Weights of a small transformer language model.
Architecture: RMSNorm before each block, rotary positions, no biases in attention or MLP, normalized queries and keys.
MLP neurons of a small language model. Each row is named by its layer, matrix (down: output weights) and neuron, and shows model dimensions 400-495. Each number is 128 + 32 x the weight over its row's rms, rounded and kept within 0 to 255. A neuron's up and down rows have the sign that makes its largest values positive.
A block is one neuron, or neurons of one layer that tend to fire together. After each block is what it responds to, as a language model described it from the Wikipedia text at the highest values.

L3.down1077 [ 86 122 104 122 185 131 136 101 175 111 170 158  38  90 115 120 136 125 117 129 107  88  70 100 152 116 142 140 100 100 179 129 180 131 133 170 163 113 128 112 204 160 118 171 111 153 130 151 101 147  88 124 146  75 166 141 107 124  93 151 126 138 109  83 148 136 138 143 127 131  59 149 107 125 113 130 138  68 127 135 132  88 175  81 131 125 113  66 149 116  99  73  89 133 156  80]
L3.down1229 [160  96 150  84 174 140 127  82 102 138 149 140 108 109 172 189  88 157 158  90  68 174 156 112 143 135 125 130 111 130 129 125 105 126 156  93 158  86 216 117 131 139 167  93 115 214 103 156 165 128 124  84 110 152 139 126  85 134 163 124 134 187 119 116 120 111 130 108 136 119 106 171 143 122  67 172 142 186 167 116  79 130 117 134  96 109 144 131 121 134 170 111 144 134 141 142]
Year decade digit

L5.down110 [129 100 162 167  87  65 155 104 176 114 139 148 100 153 157 131 154 183 167 136 149 103 140 102 123 140 126 139 120 119 101 163 159 105 128  99 139 108 108 121 152 127 181  91 127 108 152 212 123 159 115 158 126  92 103 124 141  97 121  84 158 111 110 126 100 119  97 145 152 109 107 126 157 111  22 115  73 144 135  72 112 168 123 142  91  89 123 136 144 106 134 144 128 145 113  63]
L5.down207 [148 132 120  95 116 148 114 109 164 112 133 121 135 188 100 149 147 129 169 109 130  93  88 110  56 114  85 167 167 120 107 136 107  81 119 103 144 136 115 132 109 127  87  66 114 131  79 121 128  98 143  83 131 142 154 109  83 101 182  95 106 118 111 109 103 125  58 105 133 116 102 110 141  76 164 134  98 128 107 143 107  95 116 146 122 125 163 111 101 141 120  91 100 129 132 158]
L5.down496 [142 121 125 129  91 129 143  89 126 118 105 133 181 143  87  94 149  97 109 102 144 121 158 159  75  77 104 169  98  72  60  93  98 137 134 142 121 133 148 146  83 178  75 118 177  83 138 136 143 129 124 148 175 135 125 143 164 131 121 140 134 151 127 114 170 161 105 188  80 182 102 151 130 102  68 140 102 106 102 176 167  98 129 134 116 108 149 119 165 122 109 133 153  37 134 151]
L5.down501 [114 102 148 120 129 166 140 143  81 108 132  48 147 136 117  89 119 125 141 146  85 127 159  96  70 147 143 126 159 174 140 103 124 118 131 113 157 160 132 120 166 150 129 107  60 122 134  84 148 126 175 143 129 145 167 139 119 113 133  99 133 124 132 135  73  64 147 100  86 107 120 137  90 127 173 103  58 110 143 108 172 103  45  73 172 127 191  91  51 188 166  81 135 100 106 163]
Year decade digit

L2.down497 [152 141 188 102 130 147  70 119 169 137  35  76  97  78 127 139 123  51  99 131  69  67 151 175 117 121 192 136 129 173 162 116  96  61 115  82 105  32 123  64 147 153 127 134 122  81 125  92 139 162 136 142 131  95 136 170 177  68 137 119 129 166 186 173 126  72 145 139 173 121 132 117 133 109 136 171 139 183 145 127  53  83 148  70 139 126 163 132 130 148 144 121 134 100 166 147]
L2.down721 [ 95 150 110 157 138 161 121 136 142 171 119  94 178 128 134 129 131 148 150 164 139 156 150 130 146 135 220 102  84 133 119 124 115 160  82 102 126 199 118  93  85 110  88 112  88  77  89 164 140 149 180 111 154 162 105  92 130 174 121  95 119  75 153 139 170 119 102 104 147 126 150  99 136  99 176 126 111 133 177  89 108 155  97 132  88 129 166 166 121 138  94  65 152 114 118  92]
L2.down1373 [127  95  86  96 114 129 152 146 137 145 157 111  75  44  79 120  67 158 156 136 139  99 121  86 211 157 116  99 126 148 163  88 169  68 122 144 121  93 129 101 156 154 106 155 144 132 126 125  83 160 109 177 166  92 114 129 137 119  85 153 160 111 130  95 169 121 179 138 166  88  71 195  91 155  74  68 162  68 122 172 152 125 113 144 138 104 124  72 170  96 130 106 123 120 151  86]
L2.down1611 [178 179 108 141 133 137 122 110 153 144 149 142 218 137 151 163 116 162 107 145 103 104 213 160 106 141 173 104 151 134 119 125 100 170 102 121 125 136 139  42  90 197 138  95  95 146 105 127 165 125 122 103 134 176 121  72 127 110 130 132 111 138 109 123 102 177 116 218 164 139 158 140  83  82  72 142 108  75  97 110  87  91 140 100 144 128 147 201  61 128 194 110  99 135  99 128]
L2.down1660 [113 108  84 121 118 206 137 140 162  75  91 121  86  96 132 148 165 114 177 165 132 120 179 103 146 131 174 165  62 143 177 165 139 155 138 175  85 180 138 127 117  83 166 136 166 125 115 182 163  93 124 116 124  85  95 126 123 121 130  78 133  81 110 153 157 138  99 143 101  85  84 131 119 160 119 123 136 143 140 168 135 131 154  78 127 140 103 148 186 141  80 145 130 203  87 135]
L2.down1715 [133 147 147 106 179 131 120 122 151 107 104  87 119 125  90 106  75 141 115  70  83 129 107 129 114 181  69  92 100 120 218 104 200 114 136 183 139 131 118 167 173 124 176 129 158  86  88 102  80 150 172 172 153 107 136 107  83 110  82 113 140  96  98  82 105  79 151 129 150 124  93 127 141 108 142 139 142 106 134 160 208 135 185 157 118 181 123 145 118  94  91  76 155 176 101 140]
L2.down1926 [125 112 135 157 129 139 135  48 116 108 156  90 146 178 141  96 140 119 117 112 121  92  67 124 148  92 141 164 127 161 139  56 157 113 104 168  65 126 148 127 127  89 121  54 102 166 138 123  81 131 137  70 109 100 168 115 103 156 120 146 107 146 116 125  68 119 153 160  92 140 104 189 148 140 127 167 189 101 150 124 141 129 180  94 137  86 163 107 127 111 148 150  41  93 141 218]
L2.down2013 [109 147  94 147 134  95 150  72 131 123 154 126 132 149 175 111 100 182 117  76 139 138 159 106 125 122 171  99  91 129 146 124 204 166 124 139 133 117  92 149 153 110 164 103 159  98  90 137 152 134 116 149 116 124 232 146 111 106 173  68  82 114 118 100 142 117 185  96 196 195 117 183 136 108 126 141  90  96 163  87 160 133 104 124 157 139 165 155 149 121 115 104 125 135 181  29]
Year decade digit

L3.down84 [ 84 104  55 169 113  98 173 152 123 125 179 122 105 100 116 138 144  98  98 151 147 204 127 167 137 131 127  92 129 124  89 126 155 141 128 129 153  88  85 143 126 192 115  78 153 145 134  74  99 107 105 134 155 148 102 103  63 143 143 154 107 169 196 166 134 138  77 167  36  99 137 133 114 129 108 132 114 158 148 143 141 104 133 120 116 152 121 118 103  62 137 204  70 171 136 115]
L3.down964 [137 147 161 130 132 164  93  98 105 107 125 141 159 126 143  94 138  61  94  79 137 102  97  94 114 116 141 119  94 143 140 113 146 117 145 115 111 133 140  94 159 146  66  94 157 149 103  90 147  58 107 137 119 117 159 120 111  67 117 147 115 115 102  92 102 120 105 102  90 159  66 148 116  94 179 149  99 141 138 127 110  97 144  80 128 196 102 165 151 137 163 130 140  71 128 120]
Compound-joining hyphens

L2.down314 [162  73 157 122 139 171 133 145 140  77  45 115 129 103 132 111 137 142  94 139 104 170 253 162 110 135 133  98 135 131 140 163 111 172  81  84  66  89 105  73 164 159 179  55 194  93 113 164 109  75 126 192 149 170 157 191 114 123  82  66 145 101 178 106 131 107 149 132 124 172 110 104  84 153  62 133 131 126 157 133 128 121 107 109 119 109 132 173 131 159 112  94 122 101  82  65]
L2.down906 [144 120 110 145 148 100 110 104 103 175 105 131  85 105 172  93 117 181 109 107 200 145 111 155  79 126  77 141 189 145 188 146 174  91  90  99 146 119 136  81 180 159 106  98 162 129 116 193 153 179 128  76 198 119 127 174 112 142 146 104 190 128 159 107 137 151 120 105  97  91  90  76 112 125 161 131 187  74 126 154  89 112 108 139 136 112 185 149  67 152 174 148 136 122 129 185]
L2.down1018 [148 102 158 103 121  88 123 173 156 130 165 113 108 105 101 124 124 148  99 137 118  58  61 117 117 152 120 107 147 145 157 135 150 128  83 155 104  97  83 141  78 158 171 125 118  97 155 107  97 120 175 112 168 161 101 133 185 125 164 129  98 169  65 115  91 134 179 130 105 166 123 149 104 110 128 113 157 181 168 164  90 164 121  89 118 166 120 132  96  97 135 142  91 143  55 127]
L2.down1021 [141 118 144 154 154 133 137 121  54 163 107  99 111 152 146 138 110 154  77 135 110 122 158 100 102 134 140 129 104 149 138 181  86 138 185  93 116  83 113 154 167 153 114 116 105  89 109  80 103 155  81 159 110 157 160 111 163 165 125  96  98 169 169 140 128 121 140 192 102 109 151 159 116 171  91 150 165 195 120 160 115 125  98 100 170 132  87 155 180 170 124 100  80 186 133 127]
L2.down1070 [150 195 157 172 113  93 114 120  70 178 149 110 155  96 153 126 111 154  66 115 136 121  78 103 144 165 117 103 123 117 104 100  78 153 139 143 126 108  69  95 142 164 111 191 108 130 114 118 172 118 148 145 189 182 132 109 148 156 174  60 113 139 136 140 108 119  92 172 103  82  86 117 171 179 197 160  97 142 183 139  91 109 147 208 173 114 117 146  92 123 166 162 152 151 126  81]
L2.down1148 [148 115 156 140  95 221 148 155  20 111 146 130 143 123 103 107  88 107 218 143 142 147 106 112 161  96 133 178  91 142  77 150 134 145 174 152 140 120 133 156 130 135 121 130 172 143 111 150 126 127 140  96 137 125 118 121 124 123 145 114 117 119  78 105 158 104 111  89 106 115 161 131 162 147  80 149 129 128 113 131 126 116 181 122 126 119 100 167 150 227  89 129 128 100 137  85]
L2.down1433 [ 93 162 139 155 134  79 131 119 160 124  56 107 131 154 131 150 108 116 112  91 131 105 169 143 150  78 107  65 167 164 136 147  50 143  71 118 123 179  85 159 143 182 115 165  91  73 161 137  96 126 114 109 119 138 101 174 143 175  96 149 196 140  99 162  87 143  95 166 130 157 108 161  74 117 139 134  33 152  92 162 147 191 156 134 149 100 138 153 124  53 123 156  99 165 108 103]
L2.down1509 [182 106 137 165 137  86 113 181 128 156  91 130 162  99 137 146 160  90 114 132 138 171 123 105 145  86 155 134 183 116 140 110 102 136 139 118  98  73 100  88 160 148 152 112 130 136 102 198  73 123 107 121 116 122 106 100 120 128  95 143 101 130  84 101  70  88  94 115 111 132 127 108 129 109 123 161 127 130  93 140  66  66 134 121 126 132 123 155 188 141  89  68 105 157  87 121]
Word-joining hyphens